Part of a small language model's weights.
Size: width 160, 2 heads of 64 (1 for keys and values), MLP 448 GeGLU.
Architecture: RMSNorm before each block, rotary positions, no biases in attention or MLP, untied embeddings, normalized queries and keys.
Training: a variant of Muon for these matrices, 249M tokens.
MLP neurons of a small language model. Each row is named by its layer, matrix (gate and up: input weights) and neuron, and shows model dimensions 0-159. Each number is 128 + 32 x the weight over its row's rms, rounded and kept within 0 to 255. Numbers have three digits each. A neuron's up and down rows have the sign that makes its largest values positive.
A block is one neuron, or neurons of one layer that tend to fire together. After each block is what it responds to, as a language model described it from the Wikipedia text at the highest values.

L6.gate1:121155098125133145110110162150131139195152155105076098175142139131088080116113106125151134162138175056138116136139151121099082067128133118162088121144083126165125168110142107078200137119121125122153094129117102131141142134126104143162067087144106149140080111150183036076129172179096150135122077093176119099158151150105150121126145147108131117168202112134087054132173169127099149208164088129111098104136141068132062228110123139145160132071131133118140128095147178109116147151114079
L6.up1:099129161171113146140156165130088143206149103165102113055156138131129117120100179112117082150120150132129075178115118121193151105131142116131131114149085120082189091162144165168127151094132139146186097097097086063147082166119125162086112103106086166112125153128176153105088099110039065109101117127162148106113148108134137143136103100167060132100110104138101133194115108118122094119131128191102101140144127109133144112160104166172201207154136095082140078154130167081142102163191100
L6.gate44:159125108144096099170113177117131091139104144141086168124165130133093116130188119116105162126188115151115164157079177130163181133138148140152150111188143113113076109123057084136126136115177092148148108186167095114082100194131135083164175068094101083103131133168162160091162085117153162130088188075158095074213156091132132156153137139151102178160162151133164089125096109136182146106096165125122145101119134157153153136125099121134092052105116128094105047166135106092086118148104120
L6.up44:065194161163106140137173139150155110207099128159126128145139137145126104089119131150143175110097126208164133168111212127139137137056121161132130132144158122127130143147100075100189096069139074162099096130121123123105145150098149120146155132128159139126130163143154167046170090120197124145135157125104169095069174142174126074149110197192103123104152152128158160208124145155159128099128186111070127137127095096154109088084156140160104133090107081148134100138179146138080131154136146
L6.gate147:155120152185152130112139139183155078129111127150116135189088138118126117164138105094122179105135104130137195181126060177154095140138157119135199178198158094136133125149146115116128087083133073112133138170204096095132071160105104155138110117117119119173135110098106107085073147163055124073126104078206132096131144102095121147152112145134130137204085069128133083163099166096127177126219119096130073132119167095115103192144118142119137130087135099119110094099130130153107126142126088
L6.up147:120127152107129136081146182089150105180142118116107101148076111135152130172156124180142099141139193107141150131155115139125139127144135156120204127122136149132154092133116121104125118118155122115075079142176080064102130137133056137102127111129140159150119079125086198086122098132167161072166105117123162109116114123078112109145169093169131190137155091162152105137178117088083098116153219129135114081086096108135169139132145123138077173154067160091106078095142103236117126183063090
L6.gate169:142145124150157143145160125175098153144116052070079155159130140117162098189125108141066161124107153088102141124097142178092151158097123164058158129136157151118165129128167160137105047102098078132144115155168137157079090108134168112162140125149121132138112108144090136170098169104079133059096115149170144087132170072110145152099084123153101146123112132142207168152191111065112181178187124144095157072140142147114121112103090098097118109135140163144106109147165068157138158189173087
L6.up169:142106148138179189151159159193145110069064183052091165197140153166148165114165152147145188130132155097090121145138150065126145199217106095108109119146156120098108147109128156123159084107181130119137098177181142143114163114162121085145104083125141114188153077146108152102128105114079113134164096193150111127169115066104150100093088095117132136145103162091139127106130149090160117110166154145123124180115136152141214143143140135141136157109160132115098084132089178127128123180161147
L6.gate299:153083143163117159157173087163105132129104100172129120177132122160104114150164089149149140103176132170108094181137151077096122172109143168179145093149191121083115118156118107138118164119128116159175098090144161156100104118085077127140134080168139136194099165153140100107154148070105116145109110115151133126112100159145118108138172231081136130097116105153179170108074165043129130186137080153095097134145174086123100203044110130145163126133085120097093122152104093080115175137136135
L6.up299:144117134197135124128161121110155126157078118194070131144138168109098157155153150132053123170108140153082143159124143128068089135081152116133104190134169092152126155100145116153185078116126051116126139130140152125092099131094128168109112123146129089174143133133136167105149154089085131088151110177128140132109112099060112157163167118091075084181089083130105099141036212146140129094078172132144113095158115176142137159109143196088110128170117151177172059164144124137155147120154145
L6.gate317:158154080176140159121127116116126098146108105042116094143162129178076168133117147084172090153151139160108183165117180124128108069145178132135121121136115159166060146071123193188127152186083122085137137097120107129114124179098092117113149127149119133119093101128138104089150141114088118151061157097126186168143117182075206069110137154085078122174153111172141113100152138095053171142108135131098141147153161104129082155118079132159110141131109172130157112159178171165168092103129116
L6.up317:099176069086172113078176098142155143090123074130142192135090140150141129112152075111112159109135158113188128122101111127109092110093124168094105130078086089055112126175104177128050113119077147138102127125123126164142150113116167144079156145114197154131055113105116140165137154130193154085107086143163170096163045157130131133120104148165065097050184122154101117157112117087101147134107130178178146164152104131112133138126145122147154078198148128143165130091132126133133080153107101
L6.gate371:080153106128080161105132116133130145124089128131121171119161162204168161091178127122173059124208150124105111115079152129137084151112122167114112160148136080138161134113127082105129160153122124113180120159118148141111116117100139138103137138127145178116108105065145130074166078099127110151127144089146111129112115156062166118093133155138150149159190104123162145146191143145129133094129191124066148157140104054119136181124135144193182197095152160081126048136173134077206089149083106
L6.up371:108140116097072129144187084177119150122158118128120077167160109129079124069134126060173081079084140143119142133101121118123141146101168147112131130154091139133082156148150123151169142105091156117125137106110150182094117154067125094072146125096184126134126170127190159129127089119142091139140096157135188044130168126118134101124145078140182074142125125133156166092180120098137131114200126179161114091146157103152076120147072126140162123089079121081184070144158170123195120124159208
L6.gate388:153121146056132151094147125187082144142136113083154139145147142138131095140104090101112090173126120160101143122099154154131133167148079170162149090064137143062155108185054204054151100107065145087113130132163150074167128153109120145121110171166183192201148153181118143135124134142146165112103111159133144100123130157110182120119092147138118110140163138153123127138113129103073099089128112089107139126194128060133097171123125064137108171096113152103166088140170144141114199130059113
L6.up388:149152128170156105187130119180183125122215127113067139085146108091079143108116154141071132106087144117155099092125155162065116161157158111133156154140162129096060097141081111187150103140173164136141128139171104101173094094077125113147177143111133115105159096070118114086159155124125088140115142072150168157156105110069109082118149140085122149100123152135081100092140115156114082075171079064165066108118165096105134078168115150150135149150133161169176147189096123103102114128186144
Description: Plural noun endings

L8.gate23:190088124073151129166173135106152161177143151113157118128092101150131188089169110102175137163167145120111117103090128181160101126172160096116132168132161152159169134103159137163137117082155140144149085151125126152122149164155114091149150184130108116084103148108193141132115122082137129112117146179150091122182188143157083106113080216126211154179190175070121121108115144097144083151117139125067084118102170169163119114139078131171071109162152194175162118164120090143107123133135101
L8.up23:144106130146072100141057071137143146138217130141095156069134134193173101128153149131086153174074112131136125055098077200162142096104101127126138123135130118133155118157102118136155189128111124134157156086103111115086117127158128122178126063169130125122168101100154115135146140126167161115123128103151129068134156190077207152174114163135180083175139099088120168103134123121160151111113209143139121150143113134119129032148148073156143132170125093142119093125102169126100157154171079
L8.gate49:142122110156128128160167071116124175152098084104102144132098163139152109149054096156110100135165108184116135150070072031126043117112175123139114094154149137138134128187150127136133152097075101089135139145128098121057119106159131064168138129141172105167121141149101129151132141168115118124119097119162193127098146147157119172086180136140151129140133131203140038114110158124086158183142127125156130165126080166085142188080124105181146079095166080093076127105154092098128127158118139
L8.up49:112104140153104138146156098168135137161109059145201104152123072136127114167082103156143077139162093076074189149057078089104040157177185117091068122128115174124155152200141098098122114128089117145122156110111092143140144147160139043127093128115136107150142114132127105171103073125094162133136129137205136141152132195101168150125133099131132112119141141144149083181142113159138167147121153150138115205159169149129108180096177120105073085118146111096104097118116146128132172111172096
L8.gate91:143124136127156069129159115128128125127130137118100111127130120089141102158114140111126046070099168141120200178133081089179090079141145150140116126123106106121110164170113208089150129126093137167105124145098146165129090107070164070083139140155099100107088122064110095133117123085122100136126114128109103101124135152119150134149131124134143078091137099167130185139135119105177168119141142159109168182153160125037179088135104077235148146132107117132196109085145147131080064212160133
L8.up91:138062141130111136122164123110106102163099144084106136095140135086194156097130139140176106109154046141086115174093145142150068121132116114146113160124164130078105171138034179124130089140120116181114107106062110141092114123141104115107142156167121116149121125140112088182110153086190106181121105099217092135123111093108095146091149202140092130087162130099103069152076094135142128097135128121119093141141108122075115123152123093145124151163180143084060104114114082152192146208130151
L8.gate195:114139131101118127090178122139145123084098111128123142156159146127129122145046085113255128120128125094155145120165085156126088126125211028089125117161186131141122127148168124132107097079186104172165135081151116120152060110098140181106116174187123171170161121065140156142161115127097121148117113108141157081146157166146139112073107098133146151173118124105127100121182125122125099147101121201084112162191054113145124129143150119096141112157136114085150113160147132102161159120154146
L8.up195:144107163127162103103190099149109167187111171132081144136117156119112171123099152147093120083152089089163099145092173155116128147141142149100141123139107152181115047099138069149154113124124100092111131090129126120095125147126098078077109164105151146148149106058075116129071133129136105141139144106170131112132135086177092127130157208029127119082117102072178111058142111159129111113077096097139105210122176141163129086122094078171129125138093131094066152077119083128161103137175134
L8.gate241:114072182093115145129127112133165182114094133077110042142169102140145137099067115158121141168095034116133123144157105113123113121103133092162117090175156111125063087198119094083126106180107136133171134153133116133130098163137124042109142130141131124160116065116163145142105133137140105095195156160120124185125175119156119076073190176103132199137074105157131113137169181152144125137146129174129123145149128161097106134142094112146116134192135090108105101136140130045126130164142196
L8.up241:142110081116101116132121164125127117145111056158135167193123129170148120175138165111128140046104121101133100153135126163134106146120123085091192169174073164110121153146134079056115120128096162206174124137124073123132162127163122148153087154118179172145176139179200118102137113133133165157142114069085143176123158178109116135080114190103104128087126113132082125137174124104114167133079041156068125130107156106112178154157181146139140168143156090172140084178102149122147151113120105
L8.gate261:106103126129158092127119105154125114126146112101147104110129150161188192130136107113136125153117059125123229095097093121174107075136157078140130168109172148079092081145088167095139066126179144168153167171070106137102135120171098113090202154155166143132140122167156174172127124032073119135206147121156137083164165158173169149113176123124133103134148150094153113131073111139120113154126170160156142157087087149102146098144130141137110180129091108157183145109118160105147136128178178
L8.up261:143145113105138046157194121084083129184090136138140127129149078124154127094169186186081098142138117128119147103134083098066146104110105167134153152135061137126075171177104141124106176117185140097155129086103126145067141116160104123139165191157157143160122133122137099144168187112149150147163132158099095107134144183145144142170119207119133136150170083110145141131128108125097150171118115093111130110113138188099092161137042144080136071179114113090049148137077138166148095095112094
L8.gate321:164151087114140079204111131169126145125111120079143122122147103122109149117064101185169121093090042153132146152085119122100108105164167168145138141120179070120112181117205165061132138183152120157131181090102068110069168117129103078144135127115076149118129119120139112124116131119136158151136157132087078114129142121123146143048126155099133088194198143121140136121165137122118084189119121158129080145093086136118131143105110147101120048203118164137157138131070172117172106146146096
L8.up321:136141078119140093155158131083101114140094183174184127114164131179149096097150151099111077119114119111167090096092089139143111170101154149118172154127111145089133077063126114129149121123109140129164104119122144081113106210142129115162130101155126015123129157125152174114131116127184195048123082090116131109146111150148148133147131181198146139133212148129125098074142074112095115146192113134100139138134150188168061137161107105139050099103151139135154125096151155143116098119144079
L8.gate327:147110176126102095189122091159091125095100109139125149103146095086172136100135166097101132107075159153106193172078106101093096051206097152119147068115138135119132115125109184138177115127164138139171094149164091146122148166126120118097173127114123095140068081148143105139140108142126114116152169154157041097179192069140135151082157164113168069133137119106147131172158132116168163168129134172097144148115090168094117118108141086202128156195128090074096135146173138136168119162132085
L8.up327:139157114143088207140095072123112143164100157137111173149134050116185153127145156125140127132161104147129127113122120138154100047097082146103142126074154102090120110143132116170138133127159075130115127149127114120167143147100152083120147089174133148112134162117140134141183173128086142107141179127107080104122108120151140100132184128108204137109151090111177155031110091077119138115170182175166090121165089119152153074153092086118101120146192140115128096142125075094255134131131126
Description: Clause-continuing commas

L8.gate14:130077176166160162134081112096129133198115129162201092073133108171073172071100130064135137125109145095154183127199132154087104096179138081117092113142139138104108095105086101110106170154127144166134093164208111112126084191163095074169143093111154126089151091092165099140117147118128195091146152148129092070124143098123123134113135173143138151162102154103096107183080096149056153179143140115140132157170139193132077122146142110093114097150123149107120091137124163125163113106125095
L8.up14:133089079130196097156105128102129098142136105128145129103142137137100128111129128125151170072151129145155123158135132162153130171148158134159106098141110159107105172088087146143105098123126215067083101106138153159147157084192200131135180117134138114125125198074158149062124106094151135055191096122175122099140176096069132133091122137098147138192123064115089073199199090085141148141122179099153155099140185140147097135160119077106108124147109089132164130142064128162151115132149113
L8.gate38:126162057135148146159152126081131109155125098139103096144117145062158081122123066129171149164163148162131117133065172113095095165130150146164069145111137148084111173092082119087115146141116115172102093096127174095199151105186123123101147148105108131157137114085206132154160125093087137115153141096185092117196177147100159099139141173128139086178151119106154170128149145052101164163134075099120148098154153148134168073165125206127131161140146116155076154131135163198131108120112168
L8.up38:110136107140160096151110121132146109146158112065126103192104186103097060085177147147160145095115139135144136133069133144060123131104172119076152076119131142131131125096090084140115066181178120188138087085095103085172126111144071091093134101142074114088087113154057098114110141115158140105133133165137095110117096117137181174137108105126191115149157155100114150127054091182066138130144107151129154179191125123144143153168100118136078123069142190153092135100082155107094118139079131
L8.gate63:114174106148117091170116083144103176123109171063138123159113046158124071167168149151145110097119099143077164130105145108145126138120105139142147134187192113076099099058136112140170118148122124126116153173166180140112152098157156122070101110130142162110175092111143128103156146100101113147108051101158110183168116128142142062120171156132174127161111101183035184149146120144093108113099110153202163067143151103154141118159112121145141130151135115098116070139164139097115097175071075
L8.up63:136171140137116132104074142150119104125079072173156108149116127125118081102150175167166082097117144075125147170154178126101123126124112151085160130141188088129109156137174124178129139115162212104159139095133113128151114102183094093110152151100163124143092152142147121106042148130166083070089145145113137151124160086129155131115169161108136122089125083145108150115088137151171049087097107098145171118086127044167106152090130072146138130199142140122105159155203127090078186077105113
L8.gate84:132056134169096163117145120110081102191129158105113173172111133175127115083086137095182112168130120120140126138112181074090126132094162107142061107163135126108141128129157096143135149138160108139144094162122113035140069142148185114117199163155173183155127154097172149118118101104160107088110143061153143140093149125071158111106188148149069128138125097116123122197156091174116095151143109166161116145103095110133069168152068150159135131157120051123128136110111146096120131127164042
L8.up84:140132081165110141142137137167175128112085128073120122144150194114108112135153078130127091075114036105128120112134158116150096070114097108140173097120166151100163060116096163162125091152137082113164162139207187088090110132108145116115126063064131128157127123116137113083132142128146126140116076105132145144171206131113099075091181180138137197085131139116131141121100134145071081137135114172065200147131110101170077123091134066111160152131139123122087139095133158117128124200146152
L8.gate222:147151134164174089159159136182100099157106094111094134223053149136139132119112135136177150101112105153166125133131199098057102155127107145182126135138197154100053138144058115138103155083143093125147137122163112140086097166097133215174156110129132121136122133063154164105081119103136110166173157146103092131095081099125134096143126131118132124084079148142099152121170134092089114138167156155188120132140101146084158206113112119088107070120078124090115128125134102105102131192125175
L8.up222:163123105143121110136082179152121110162102097120131147230166162128143088133127110154118143119192097139088161172195197188115097096149115124160120198143150136139158126127107119063119162084087151147111110119158025100130127097115137058159082159142132083123139183129146176132105156095122113091138143087157137130132121115167140117144131095078124110105144090157134166078150162092123141193126119150104131131120096091078092196138107071144139139155134096140086122110207146053120148114122150
L8.gate253:156129131117144176100086104135077134186078096112161147107109148154130142110097094112122128079125111098139087141158121091116126102170153116146128081195145094159110134104095170033091140115074089109135036117122073102132103099114172158133120125113154182110101116118188165157131146133104138049172155134125110141127182090172119104084140141115095084178167164117132129175093108123108098083115150114129149144142134129079089182129136184142090122127151123077130137143215132174182115118047095
L8.up253:131125164176130113137117123159109078167180079120138172103094149159113140089157132130082137153127158131138172100115110102066123132108118141138066092120117141087133134097095166108119078139117106102111126154107161115056106208068151163153106117130158116096047183095166125160124135184171202095144099086128156141135133042146186186105112165109149107132105138152167074141121111149137073165172173110103125208141132102145137121096124087154155112117154148110184098157163151137150062109140081
L8.gate371:095134117135077146134128154112148117126129038126086143102156126143106119162083124133062074126124173103101142168139186126073112142071130138073073111142154096074124104107173144190142170166128143106148057187119127114170095149080185169131112126159122128074172115118114148040084145143148169143102114070119171128112147147120153115110198101129161178155104094142092080119156097132141113190159159156110158129136163123114091186100125184146100148114081073142076121132121150095083128142111118
L8.up371:136058118156084116127146130177134117128113156061098099138126156097135121060168111106083098066138094101105051207112127106089109193140083090075082099150130127128100089117103131162126128105092126222132124169197140071111137128086164124120129106125159124113135143159123131121082127138116166125103126086132104092090191099144080136094117098165190168144088140146148113122108108157123104150074140080160123167168136090109141191096068155126125098128177087129084100109173146089134156150167142
L8.gate419:166097083159130185159138042169121212136166139150104124121113102115142136155177120082176160146134116119159142171126152153081102114146161162136143119100113150129124105066127121177158107112127112218115156128104079071084123044182141130141186098191102087104110176124115138127144100073171111094095117113121146101100128142149096135077111134054130171152150134108160101075086148085144111154123090149142190164140106107115089116126101112108112191152160188091140146117175103120166138136141156
L8.up419:140079126143151158142165104103069111113184107086113144150112157082151181158165143095157112133175103093132099164073130130110145176095059088194181117155127117102123149110129086179149128151111087086164040124123121133113081167105138116148166170091131133125105088159133122073118094126136120177159119140118086169141130137072116169118114102082130081105153141090138158077081174105136142163121097135105126157097176129193126189159109192127101097106183116159162082112072188172115092125149098
Description: Subject awaiting its verb

L3.gate219:139149159198087183097195130135109109139144153073127108126177165102113117160126077197211143117138166108126169145136175109139171170133097107162145096102138142107023142121152132141138142110151136102126140130153119127139113128122057167133136115202134161188082070146086109116121130153195105096179115142112158119089185129155100160134131128085098153172120170170114118124127227060092154074116164158166110155138104118127147143108072137154138133110130154118120096137114111110101125067100126
L3.up219:159141088162142112164147108135180141111059123111165144114103160133128173134094144130121122097090181085139153134169101158120156064115204106157106140155084145062125141117164081120151136180140179146132122100132115157130177152128109187129130136145129159114067111212115198124148114108140120122058157141236125143089185147174103133179151145083150110055204150141125133139122185124092113135153119157170154096118192150123124123137113115152135125108062132111160103116113092090140102132102083
Description: Word-completing suffix pieces

L3.gate318:094091110148107097121135119136098128165095151149086153105122132142106190184085067083074132155111151138175146083067144091156130122103094096122125057153118162153077094096139062082097135129130104116150124132145108131125121114108180140109158153114119135157099062148099149187128052128166156174081209082115137096094152167119115156150148149099159150090105090180130119136139108118083139087133213058106175111087085108082137120102153108110139118140085086137158139056133145141173154107122161
L3.up318:252173143139112111135110082122090164151088161073116146092091128101151094166091127071087121167110125108113163146115129126160157125151155139104137120130159156105092130117093113083093105161126151160063107106141105185130100153120136141122144191150180138135085122169131120137075093117117116126102095113113097160098102140105101094105213123164104128116167164165104167159151096160071148025145093134124202125105127163117116135115110168150098128161135130100147094086077172159051148112100162
Description: Subject pronouns he/she